{"num_hidden_layers": 14, "hidden_size": 256, "num_attention_heads": 4, "num_key_value_heads": 4, "head_dim": 64, "intermediate_size": 1024, "vocab_size": 8014, "hidden_act": "tanh_gelu", "norm": "layernorm", "norm_place": "pre", "norm_eps": 1e-05, "positions": "learned", "qk_norm": false, "attn_scale": 0.125, "bias": "all", "tie_word_embeddings": false, "parallel_block": false, "init": "uniform", "init_std_qkv": 0.0426, "init_std_o": 0.0, "init_std_up": 0.0426, "init_std_down": 0.0, "optimizer": "muon_variant", "learning_rate": 0.00236, "lr_mult_qkv": 0.4, "lr_mult_o": 2.0, "lr_mult_up": 0.775, "lr_mult_down": 0.7, "beta1": 0.95, "lr_head": 0.00728, "max_grad_norm": 2.0, "warmup_steps": 200, "schedule": "wsd", "decay_fraction": 0.763, "decay_shape": "linear", "final_lr_fraction": 0.0, "batch_tokens": 32768, "max_seq_len": 512, "doc_mask": true, "train_tokens": 332000000, "max_steps": 10132, "dataset": "wikipedia_en"}
MLP neurons of a small language model. Each row is named by its layer, matrix (up: input weights) and neuron, and shows model dimensions 192-255. Each number is 50 + 12 x the weight over its row's rms, rounded and kept within 0 to 99.
A block is one neuron, or neurons of one layer that tend to fire together. After each block is what it responds to, as a language model described it from the Wikipedia text at the highest values.

L8.up25:59 58 57 65 54 70 34 54 66 36 46 42 44 48 18 33 49 57 38 42 57 53 40 53 56 37 59 54 45 27 26 33 54 68 56 33 51 58 62 38 55 51 54 83 38 36 67 50 46 44 66 43 38 33 40 31 65 36 46 67 64 61 57 30
L8.up60:38 43 56 62 35 55 65 53 83 61 49 26 41 48 46 54 47 56 55 44 68 64 44 70 63 27 34 55 62 55 55 61 53 61 62 47 37 64 63 44 65 22 32 50 46 47 56 58 37 42 52 31 31 56 38 51 70 43 45 45 43 54 59 35
L8.up92:63 50 35 48 39 67 40 43 50 42 50 73 40 55 28 53 51 50 58 37 39 45 19 54 61 63 44 45 53 43 45 31 51 62 35 59 56 41 37 63 53 37 59 54 73 00 57 46 56 42 53 49 60 54 48 37 63 47 52 51 35 47 67 60
L8.up97:47 60 48 46 30 55 58 56 44 72 35 71 33 44 49 56 40 55 29 50 34 46 30 58 54 62 45 58 65 45 63 60 50 62 85 68 52 45 25 47 57 43 61 52 54 50 58 63 62 61 51 57 53 52 57 62 37 46 42 39 41 26 68 42
L8.up158:72 51 54 61 62 46 58 54 47 44 44 56 55 46 19 67 47 62 52 51 43 31 43 19 44 43 48 41 56 68 45 46 52 27 54 27 59 61 42 35 52 49 53 43 79 62 56 54 54 46 35 41 36 61 49 40 66 57 44 48 73 38 54 42
L8.up183:62 35 42 46 48 30 50 61 57 56 60 48 53 37 63 58 47 57 36 63 41 55 23 59 35 47 73 46 48 48 58 52 40 54 43 37 76 57 43 46 42 62 38 38 61 56 68 58 51 51 58 38 64 88 49 37 51 50 58 66 44 50 71 38
L8.up294:74 50 62 59 32 44 51 44 41 35 55 50 45 29 71 57 56 51 38 41 44 65 52 36 68 49 60 57 65 61 56 49 58 49 44 54 43 48 58 31 50 34 61 52 63 53 80 55 32 68 44 28 44 62 56 58 50 54 63 53 52 42 39 61
L8.up301:69 42 61 41 51 37 46 44 62 63 30 64 41 51 58 59 31 45 42 46 51 38 17 42 42 46 50 50 58 49 35 34 18 49 56 49 48 31 49 44 77 51 55 38 54 80 51 60 66 58 65 57 51 61 66 41 55 38 49 62 54 46 43 60
L8.up311:48 44 28 54 41 54 34 31 60 41 43 47 45 35 48 49 41 50 65 28 60 68 41 48 64 52 58 79 38 51 49 46 35 47 46 50 60 60 47 63 71 67 44 48 42 42 58 49 67 58 46 72 52 60 45 43 68 43 69 56 46 53 54 57
L8.up518:57 42 41 40 30 69 34 55 93 55 48 25 39 77 41 48 39 51 63 57 36 44 42 42 72 53 51 53 32 64 44 49 37 56 73 42 37 51 44 38 69 72 61 46 39 52 61 55 44 54 39 54 53 72 38 44 58 58 56 62 52 68 22 38
L8.up534:55 45 34 46 19 54 52 47 43 42 51 37 39 50 37 45 49 48 48 34 43 32 54 47 33 40 57 49 74 41 38 63 50 60 55 39 47 79 63 41 65 50 52 66 66 52 47 58 54 67 48 73 64 41 56 46 58 43 50 88 63 52 33 46
L8.up785:52 56 53 40 46 49 42 47 85 66 41 63 58 52 54 64 48 56 50 39 53 59 46 47 55 53 51 63 45 63 43 46 59 38 41 53 37 75 37 74 75 53 65 33 64 49 52 49 47 45 74 42 31 64 38 57 62 51 48 62 43 55 62 41
L8.up877:44 58 59 43 48 34 36 35 55 48 44 48 52 62 46 55 54 48 36 53 45 53 39 55 49 59 64 47 37 47 46 43 52 52 32 66 60 54 50 63 56 81 57 61 52 51 39 46 49 57 48 35 53 43 39 40 33 33 42 46 53 33 61 29
L8.up925:34 61 51 47 46 54 53 36 62 57 56 46 33 32 34 18 33 53 58 57 52 38 47 48 75 77 58 47 50 65 43 34 51 36 55 51 60 41 41 33 60 50 47 39 44 45 64 51 53 57 52 36 43 71 51 58 58 32 37 52 61 78 67 68
L8.up943:65 65 42 66 45 68 29 50 58 57 44 46 61 56 29 49 51 50 52 55 38 47 66 51 68 31 55 49 67 50 40 40 54 74 50 62 65 67 21 59 49 57 51 67 37 37 47 47 43 47 35 66 38 51 50 58 45 19 42 47 41 53 56 31
L8.up1018:54 22 64 38 64 42 54 23 56 44 62 55 57 57 49 40 27 58 47 32 45 58 38 48 73 43 18 56 60 43 53 45 32 56 68 48 46 38 42 67 39 68 40 38 42 59 62 37 65 61 46 49 50 62 71 47 58 69 28 44 58 44 52 59
Mid-coordination conjunction. Fires on "and"/"or" joining two words or verbs mid-phrase, as in "write and record" or "political and military", and sometimes on word-piece endings such as -ed, -ly.

L8.up1:61 61 26 35 48 60 66 58 80 54 48 49 46 41 57 64 70 42 63 47 58 47 38 48 38 63 31 67 49 63 71 49 37 34 46 50 45 48 63 73 32 47 41 67 57 28 64 65 54 50 58 46 50 38 55 43 56 63 58 56 46 54 61 49
L8.up89:60 53 51 60 54 41 48 44 35 49 49 49 48 61 57 45 61 51 36 56 64 39 36 40 41 41 45 42 42 49 45 55 63 43 49 61 47 77 68 60 73 47 46 64 56 52 58 57 66 63 30 29 53 37 70 40 68 21 71 46 66 69 64 39
L8.up104:51 37 36 44 53 68 35 37 58 74 56 45 46 63 63 58 51 42 52 74 63 52 42 43 50 56 57 32 54 66 33 40 40 49 51 55 41 43 42 39 49 76 49 45 84 46 66 59 81 50 54 38 48 29 67 41 64 51 39 35 64 73 64 48
L8.up125:50 61 33 37 52 63 54 50 57 43 61 44 43 44 44 60 53 46 66 42 57 42 57 48 42 41 45 53 54 46 52 56 61 50 65 82 33 58 62 37 46 52 66 27 75 36 46 56 48 52 56 36 59 40 39 55 60 66 56 66 42 43 65 71
L8.up151:46 54 65 68 53 50 57 43 65 41 67 49 39 68 50 64 61 42 61 57 60 66 51 50 58 44 60 54 56 46 54 70 56 70 69 41 48 65 38 56 70 54 61 58 41 46 56 58 30 53 53 40 45 58 40 50 56 60 52 38 65 59 66 33
L8.up152:59 44 55 41 35 47 36 54 59 70 50 35 70 36 70 57 46 77 48 54 53 46 61 52 53 61 59 56 50 42 44 54 49 56 42 50 46 64 28 37 53 44 55 20 54 59 52 31 63 40 26 51 60 71 56 56 28 51 62 43 62 56 72 58
L8.up161:53 48 51 60 51 65 59 56 64 45 66 60 66 64 38 47 60 47 61 54 56 76 63 70 72 45 37 42 60 33 67 59 57 53 37 48 36 36 59 50 10 70 68 47 44 47 80 54 38 49 55 37 49 65 43 41 44 64 68 60 45 52 49 66
L8.up243:65 56 61 51 61 55 55 52 74 54 42 43 53 59 65 50 52 27 36 68 45 61 67 45 68 60 47 29 64 63 34 50 51 50 36 64 52 37 63 44 49 37 54 49 58 41 48 79 66 57 42 24 80 50 71 53 49 53 50 46 39 46 48 56
L8.up261:41 34 30 53 55 65 36 50 55 57 43 42 59 56 39 52 54 51 54 24 63 55 58 41 56 61 53 59 63 49 50 49 52 54 41 36 52 54 55 58 49 55 56 52 87 38 72 52 68 27 53 44 52 61 54 42 57 63 55 38 51 37 42 54
L8.up266:54 32 33 47 45 56 53 40 41 37 52 34 65 53 50 64 52 52 49 36 55 68 36 60 45 62 54 54 54 61 47 59 46 62 60 49 65 52 52 55 40 82 29 59 52 46 37 51 59 57 51 42 56 35 50 52 54 55 36 53 49 53 61 17
L8.up574:44 47 44 28 44 71 57 37 52 50 56 32 72 37 50 44 64 42 55 48 49 58 77 35 64 56 55 48 63 58 50 60 43 40 34 36 56 62 58 57 52 61 42 51 63 43 45 64 51 56 58 74 60 58 72 49 51 34 59 43 52 42 58 47
L8.up617:53 64 46 07 38 51 48 28 68 47 48 59 31 27 60 41 53 59 53 52 31 51 42 41 57 41 43 25 64 58 53 74 56 43 21 42 57 59 45 53 49 53 50 55 53 57 64 51 66 68 42 38 69 48 46 43 52 54 61 39 46 39 41 66
L8.up791:53 48 28 47 67 43 64 50 50 53 51 64 60 46 52 40 51 48 52 39 45 40 39 68 49 45 57 53 55 48 49 50 56 58 53 37 43 57 52 42 45 42 45 50 44 36 65 64 67 36 46 18 25 63 67 65 58 18 62 49 67 45 50 69
L8.up891:63 36 36 41 47 62 26 46 62 59 56 57 45 59 55 35 41 62 62 26 57 73 50 22 26 37 42 46 50 49 37 44 55 39 35 48 60 73 65 38 45 42 52 40 60 51 75 69 48 45 66 55 44 36 42 47 17 23 47 45 33 52 57 45
L8.up906:35 74 63 60 47 51 34 59 29 68 28 52 54 46 30 64 40 54 76 36 48 65 65 50 64 49 36 48 77 51 40 50 65 52 53 46 55 37 61 53 49 49 50 56 54 56 41 39 57 48 68 57 45 34 47 41 54 43 52 32 52 45 55 51
L8.up979:64 40 48 36 65 43 39 62 65 48 44 50 25 59 54 55 44 51 58 52 41 70 14 50 58 40 50 66 59 44 69 45 45 46 49 54 41 44 46 35 63 37 37 48 53 49 60 44 56 46 50 47 38 61 53 37 44 33 56 50 66 46 53 53
Table headers and word-internal pieces. Fires inside Wikipedia table header rows (pipes, the line break before the |---| separator, as in D | L) and on word-internal pieces after prefixes, such as dis-in-tegrated, un-ass-uming, re-aff-irms.

L7.up829:42 42 51 57 34 60 80 54 63 63 58 69 56 34 53 60 66 25 66 33 58 59 58 65 50 32 63 34 40 57 51 31 50 38 51 49 43 53 64 39 27 49 55 63 55 42 58 41 67 51 43 47 48 52 50 45 30 22 43 58 51 65 50 54
Clause-ending comma. Commas, often fused to a word end (ation, e, s), closing a noun phrase before which, and, who, or an appositive, e.g. Foundation, which.

L9.up414:38 46 35 33 58 56 65 51 61 57 38 49 48 53 49 42 59 49 77 57 61 50 40 58 55 48 38 54 78 58 49 51 32 50 48 52 37 48 42 21 55 69 28 69 46 46 40 44 60 55 61 60 32 34 37 61 47 30 47 55 68 49 48 55
L9.up601:33 48 20 66 55 66 33 42 78 77 41 34 39 35 66 36 53 57 53 51 42 51 36 40 57 40 59 64 49 41 66 67 54 34 46 42 55 50 71 45 58 49 43 52 65 49 83 61 43 58 69 58 43 60 50 45 48 56 41 62 47 40 73 64
L9.up622:28 58 54 56 31 55 49 35 47 53 63 56 38 38 44 43 53 41 75 55 56 42 43 50 39 60 49 50 49 56 63 43 47 51 48 44 69 35 22 31 63 60 49 77 24 51 50 45 45 36 43 42 36 96 57 46 45 36 51 41 51 54 45 61
L9.up633:41 46 58 37 47 48 33 40 56 44 64 46 33 50 64 60 42 40 64 55 49 42 39 41 44 42 59 50 59 87 56 56 50 66 44 26 38 70 63 34 36 55 42 64 51 36 49 31 57 70 40 47 46 58 48 63 42 62 61 35 47 44 62 65
Conjunction joining two parts. Mostly "and" or "or" linking two words or clauses mid-sentence, as in needed and wanted, try and weave, plus stray word-piece fragments.

L8.up126:33 50 52 62 28 65 42 56 48 58 44 70 35 54 36 70 66 65 68 46 68 51 44 46 45 52 71 63 50 69 68 67 66 50 56 41 51 72 61 40 66 42 47 52 41 27 52 42 49 35 70 38 57 47 43 51 62 57 57 64 62 34 36 64
L8.up137:57 46 48 55 41 33 53 59 57 34 56 65 57 42 76 31 73 58 69 37 53 64 63 31 43 64 70 41 59 50 63 51 35 28 58 41 57 60 55 49 31 39 59 49 62 35 64 25 66 55 59 47 55 71 30 62 68 51 38 48 62 49 34 54
L8.up147:40 42 55 33 42 65 42 55 74 52 40 45 60 54 71 52 72 43 61 51 54 44 41 45 38 46 54 53 24 65 22 47 48 46 37 45 69 42 46 50 42 46 52 22 53 51 35 34 71 69 31 47 43 59 38 35 71 42 70 39 50 51 56 53
L8.up215:62 60 50 52 49 48 61 83 50 61 42 58 40 55 71 37 27 38 46 57 57 69 72 23 62 74 69 43 36 38 59 52 53 34 66 34 48 57 32 70 70 34 45 51 44 58 48 34 67 45 52 51 44 53 57 49 36 24 57 55 56 56 56 60
L8.up217:47 44 58 51 28 39 40 52 47 46 51 53 46 52 42 44 51 61 55 52 37 47 47 37 62 52 69 54 29 38 61 31 57 69 60 31 46 43 47 38 72 41 53 32 47 48 63 64 70 51 53 51 53 58 52 48 37 43 29 40 57 60 47 60
L8.up305:42 77 62 43 63 40 55 55 59 57 66 52 58 30 77 34 32 27 48 41 42 43 42 56 49 45 70 39 41 57 54 44 52 32 52 54 51 60 34 35 51 46 59 47 57 67 42 57 44 64 48 53 55 49 46 32 65 47 38 45 53 30 41 60
L8.up366:40 65 40 42 47 51 36 47 78 46 58 81 53 37 56 36 62 38 52 70 37 64 39 59 40 63 53 66 66 87 63 45 62 49 47 53 66 59 58 61 69 55 60 39 63 31 44 63 59 35 49 55 49 32 45 55 43 47 53 54 59 58 52 42
L8.up392:57 41 33 48 18 54 45 64 66 62 47 49 58 56 45 51 68 36 38 50 62 43 61 44 26 44 69 58 64 44 32 37 60 22 56 50 49 32 45 60 43 41 52 61 47 46 47 47 66 36 49 66 53 41 46 63 75 49 53 44 42 43 54 52
L8.up447:87 44 67 52 47 41 60 03 50 64 62 49 30 45 62 51 60 53 64 40 50 63 56 45 42 45 47 60 49 67 36 38 62 61 49 36 69 41 47 41 53 40 54 55 36 35 32 45 56 75 55 47 27 82 43 45 46 49 43 47 58 49 59 56
L8.up575:52 59 44 75 65 42 43 37 46 40 48 80 47 53 43 36 59 31 53 60 51 55 32 73 43 64 51 42 64 39 65 36 44 47 67 32 51 49 39 19 44 41 56 38 65 77 51 41 46 63 48 33 64 54 49 48 58 60 49 44 24 51 45 57
L8.up625:44 48 61 56 59 77 59 54 57 65 44 65 57 59 57 43 40 39 60 53 58 54 39 61 31 74 74 40 32 52 51 48 68 40 64 53 50 37 70 44 42 52 42 59 37 26 51 36 61 72 32 59 59 68 31 46 71 44 48 52 60 74 56 49
L8.up650:70 59 54 50 62 38 58 34 36 40 55 83 56 47 47 51 56 61 48 42 51 64 58 55 34 53 47 24 56 54 39 51 42 40 43 48 50 39 69 67 48 62 66 66 72 70 31 34 52 60 47 60 33 68 49 32 44 50 67 50 44 69 56 56
L8.up742:55 88 50 51 53 34 57 73 32 50 57 44 58 44 56 22 71 52 71 56 51 42 44 29 51 44 68 32 54 55 71 57 57 47 30 35 59 54 37 43 53 35 50 72 42 48 67 38 66 66 34 41 47 62 42 39 38 50 63 52 33 72 51 49
L8.up841:56 37 44 80 50 43 66 55 47 45 44 63 45 30 73 49 54 50 53 66 49 55 60 40 57 33 49 54 41 42 53 50 30 46 63 56 76 49 44 56 64 67 56 41 53 54 54 41 59 63 52 45 58 57 34 29 37 54 66 52 52 71 56 52
L8.up1007:40 45 41 51 45 58 61 37 73 50 47 46 18 46 53 56 29 48 55 38 55 48 47 41 40 63 55 59 37 77 46 38 59 45 51 43 41 63 40 51 56 20 38 37 68 35 67 20 59 56 66 43 55 57 60 50 50 59 40 45 64 63 52 58
L8.up1009:58 50 56 68 32 65 33 56 64 31 55 56 50 36 29 73 58 43 58 33 38 45 44 46 69 43 77 45 43 45 51 49 65 85 49 52 29 48 62 61 50 41 50 73 41 36 63 46 58 34 54 60 47 24 26 34 36 29 55 60 31 36 47 37
Clause-ending commas. Commas, often fused with a word ending like s, or e,, that close a main clause before an add-on phrase such as with, which, including.

L7.up259:29 66 57 39 62 58 44 49 61 38 47 43 44 32 43 57 63 50 43 47 61 64 48 68 75 56 80 53 63 47 50 49 76 54 48 59 44 40 45 31 67 43 34 41 49 49 69 56 34 53 16 48 47 67 56 41 67 48 68 65 42 51 63 58
Win/defeat result continuations. Token right after words like win, defeat, capt or medal in sports results, e.g. win over, win–loss, capt-ure, and defeat-ing.

L7.up463:45 72 51 51 29 79 28 59 59 57 66 66 74 31 33 62 48 49 64 62 54 45 38 72 64 39 58 45 49 46 53 55 48 69 55 58 45 67 40 54 38 36 46 51 47 55 51 73 35 53 50 42 56 49 44 68 45 40 38 61 52 31 57 44
Coordinated prenominal modifiers. Mainly "and", "or" or commas linking two adjectives before a shared noun (local and national, small, short-lived, social or cultural); weaker on first word-pieces after "the" or heading marks.

L9.up361:67 52 39 62 61 40 32 48 57 41 55 30 35 31 55 55 44 44 72 46 53 69 45 60 42 56 73 45 55 81 53 46 53 48 34 44 39 40 58 54 82 56 78 51 43 60 39 49 47 55 52 44 42 49 33 53 79 52 27 61 44 47 49 46
L9.up421:77 49 56 52 35 38 65 73 56 53 54 45 54 18 47 29 56 41 58 58 46 69 35 46 38 28 79 67 48 79 70 47 50 35 56 43 69 66 39 44 60 43 44 62 59 53 62 47 59 59 38 23 56 56 57 56 74 54 53 56 43 48 42 38
L9.up433:53 61 41 54 40 50 47 45 72 71 56 53 64 34 60 48 34 43 41 42 67 62 56 33 27 52 41 74 60 63 83 56 46 66 66 65 38 69 51 57 25 40 36 53 43 28 45 55 65 55 54 57 18 43 49 36 51 39 59 44 42 64 63 71
L9.up469:68 60 71 59 40 41 50 41 57 50 65 74 53 33 69 34 39 49 51 51 54 39 57 51 39 39 49 58 46 79 49 55 42 31 69 28 51 49 52 52 68 49 42 52 27 54 50 35 53 77 45 49 34 81 27 46 59 57 30 57 48 47 67 45
Clause-ending commas. Commas, often fused with a word ending or closing quote, closing a complete clause before and, which, while or but, e.g. "method," "overmuch," "band,".

L8.up111:51 60 66 27 48 67 49 69 26 47 54 58 49 47 39 64 74 41 44 35 52 64 09 70 72 51 39 23 37 49 54 34 59 51 37 51 40 52 44 49 54 35 42 42 53 58 71 53 27 40 41 34 21 49 38 54 43 65 53 58 54 67 37 51
L8.up127:67 64 41 32 58 53 37 64 53 45 54 44 45 42 39 53 55 44 39 17 70 66 43 51 36 51 61 49 60 33 30 73 34 34 58 31 48 46 36 47 68 54 42 49 48 63 44 57 57 42 37 48 44 52 44 48 48 59 54 67 73 52 42 59
L8.up136:44 58 35 35 52 30 47 38 50 37 53 55 36 57 44 41 47 54 42 31 63 43 39 53 53 55 53 72 50 63 45 56 64 41 62 61 43 78 52 71 74 58 46 35 58 57 74 76 86 49 68 37 60 44 57 44 59 65 52 67 61 33 44 32
L8.up206:70 70 69 35 51 23 43 62 36 54 61 47 53 31 45 63 62 48 57 20 66 48 22 69 68 72 38 63 48 64 20 56 55 55 33 45 35 51 50 67 65 42 42 22 51 37 35 48 77 55 39 47 53 66 40 52 45 51 51 57 57 53 54 57
L8.up221:36 76 51 53 57 52 55 56 82 66 19 39 40 55 37 71 51 32 45 35 48 47 37 50 53 64 36 58 34 49 68 42 47 31 44 50 63 35 64 60 53 57 53 67 69 35 50 60 39 67 44 67 36 64 74 64 35 62 41 41 50 56 49 39
L8.up344:48 57 65 56 82 37 60 80 51 50 37 50 42 47 41 61 61 56 30 47 45 50 64 35 65 71 41 64 51 41 45 34 73 67 33 58 42 53 43 63 42 40 63 44 38 45 42 56 40 50 62 60 31 42 51 71 44 55 52 47 31 59 81 69
L8.up436:59 52 53 43 58 46 40 58 79 55 56 61 52 39 67 39 40 35 45 56 46 59 43 41 49 55 72 48 51 54 56 45 28 53 65 37 29 50 43 42 60 49 64 34 51 46 60 49 46 48 55 45 54 56 53 30 47 46 28 43 58 79 63 49
L8.up458:43 44 53 51 42 73 37 56 58 45 42 57 48 39 49 61 63 63 24 44 38 59 46 54 51 45 54 50 41 32 36 40 58 76 38 59 57 42 46 28 55 58 52 45 45 56 75 60 57 40 48 49 60 43 67 70 40 27 46 54 56 49 45 47
L8.up516:60 61 58 51 42 23 74 49 57 58 67 39 71 38 53 55 55 42 32 56 76 45 39 50 42 52 69 57 50 54 57 42 43 36 61 55 49 35 44 60 71 57 54 35 34 49 42 48 61 58 56 36 43 53 48 41 63 57 51 52 53 49 32 58
L8.up688:41 65 45 59 67 57 38 57 62 44 44 63 67 44 44 49 38 57 58 24 38 56 41 49 69 52 47 62 43 50 55 36 63 45 30 44 53 48 49 56 50 50 46 48 30 72 71 64 34 32 40 40 47 44 62 69 41 54 70 35 18 47 49 22
L8.up690:59 63 67 39 34 63 48 53 49 72 52 49 67 48 59 26 74 49 45 53 60 48 50 51 31 63 35 63 32 30 62 68 56 50 49 48 59 32 37 46 41 44 76 62 45 40 53 42 46 53 77 50 41 47 31 62 69 48 51 53 53 52 39 51
L8.up715:53 54 74 39 49 68 62 54 48 58 46 41 44 14 47 50 59 53 36 41 45 63 40 46 47 58 69 66 66 42 53 44 48 60 48 40 42 79 26 55 59 47 41 57 27 58 48 60 53 52 62 54 52 60 63 51 39 54 70 59 59 73 65 50
L8.up738:51 50 70 46 48 60 67 28 58 67 63 39 43 47 57 44 36 46 57 50 54 74 55 49 51 47 56 40 59 50 54 38 52 43 35 31 33 81 61 43 53 25 48 26 31 57 32 50 59 70 44 53 59 53 66 48 43 46 41 38 65 50 45 45
L8.up852:65 38 60 44 24 50 47 70 75 64 39 40 63 49 40 52 59 22 26 61 47 59 42 25 50 38 57 57 58 66 47 51 51 34 51 61 52 46 46 37 24 35 54 26 40 61 53 55 49 50 30 37 69 64 66 48 64 52 47 45 46 46 68 36
L8.up856:49 69 58 52 45 33 52 45 25 49 57 64 24 42 13 70 51 65 27 37 41 52 46 57 63 71 73 60 69 50 48 28 83 26 36 62 36 37 43 47 61 38 56 56 32 39 62 64 44 34 21 69 50 46 38 62 52 41 52 61 56 44 51 36
L8.up901:48 69 41 47 48 62 66 52 53 46 57 48 64 48 45 56 36 54 40 47 52 36 41 50 49 47 36 69 37 34 43 53 38 45 55 49 41 41 56 48 57 54 55 56 46 44 42 56 52 26 52 54 74 19 42 44 81 44 43 48 76 57 51 57
Sports results articles. Articles and prepositions right after verbs of winning, scoring or finishing in sports and award results, e.g. won the, scoring a, with an.

L9.up294:51 47 63 34 36 37 54 66 35 48 68 49 37 68 60 57 55 44 63 53 58 78 61 53 37 62 73 50 61 68 80 51 61 48 23 49 61 71 50 58 44 44 45 45 55 52 48 68 37 48 48 37 52 72 35 51 68 46 47 33 49 50 45 80
L9.up366:34 46 38 46 46 54 51 44 54 48 57 60 48 48 59 66 55 50 70 75 45 55 59 56 59 45 46 43 58 46 53 46 51 51 62 44 58 64 63 58 42 39 42 60 55 56 48 43 53 63 46 38 58 60 55 33 42 39 51 36 44 59 69 66
L9.up666:46 45 36 65 50 34 49 52 36 55 49 64 83 48 51 49 53 41 55 39 46 59 56 35 44 32 31 42 57 64 41 28 39 58 39 52 22 54 54 57 40 47 24 37 67 55 35 48 68 48 59 71 48 49 49 67 46 51 44 54 53 56 53 65
L9.up720:67 41 37 47 29 54 67 62 59 35 51 51 38 33 73 69 68 28 51 62 65 57 58 56 57 49 36 44 68 53 49 44 62 51 33 47 57 65 54 63 68 52 32 19 59 52 40 63 50 27 41 38 34 49 67 33 56 61 61 61 58 44 46 53
Table header separators. Pipe characters between column names in the header row of Markdown-style Wikipedia tables, e.g. after Team, Candidate, Title, before Score or Votes.

L7.up630:37 43 45 38 39 58 52 31 48 34 81 43 35 50 54 51 59 26 41 36 50 51 51 58 59 59 49 62 77 60 57 39 58 55 54 57 18 79 47 73 42 58 42 64 44 62 44 57 42 71 52 50 61 77 38 46 54 30 58 48 62 65 48 74
Table header separators. Pipe characters between column names in wiki-table header rows, e.g. after Pld W, Candidate, Title; also semicolons and "and" in header-like lists.

L9.up239:54 33 75 50 31 40 65 52 48 58 63 43 67 44 56 66 42 30 33 37 48 51 37 56 64 18 37 67 62 40 34 64 42 48 48 61 39 70 58 49 45 45 65 45 47 55 54 46 43 37 50 27 56 33 66 56 43 27 67 44 50 50 57 53
L9.up524:44 37 73 36 42 55 72 41 84 48 64 46 42 34 42 54 49 51 44 67 71 26 39 55 60 44 43 38 57 55 62 50 59 44 33 52 54 68 23 65 37 45 68 34 21 43 58 52 42 62 73 23 45 43 50 42 50 75 44 68 54 51 58 67
L9.up656:65 56 51 43 66 42 48 51 58 60 55 65 46 59 44 54 49 37 45 60 47 59 53 64 49 47 55 52 41 45 66 44 42 55 44 55 53 54 27 52 42 48 65 49 27 56 73 45 50 25 40 41 49 67 42 64 50 36 47 45 57 76 51 47
L9.up762:76 46 39 48 54 49 49 37 47 72 57 36 68 42 34 65 34 42 32 52 49 40 67 68 55 41 33 68 68 46 56 44 61 47 27 41 28 48 45 55 49 36 56 67 54 58 35 49 53 43 34 45 58 53 51 57 18 51 45 50 59 34 56 38
Ordinal after possessive/determiner. Ordinal and number words like first, second, three right after his, their, the, marking a career milestone (first start, second album), plus scattered word pieces.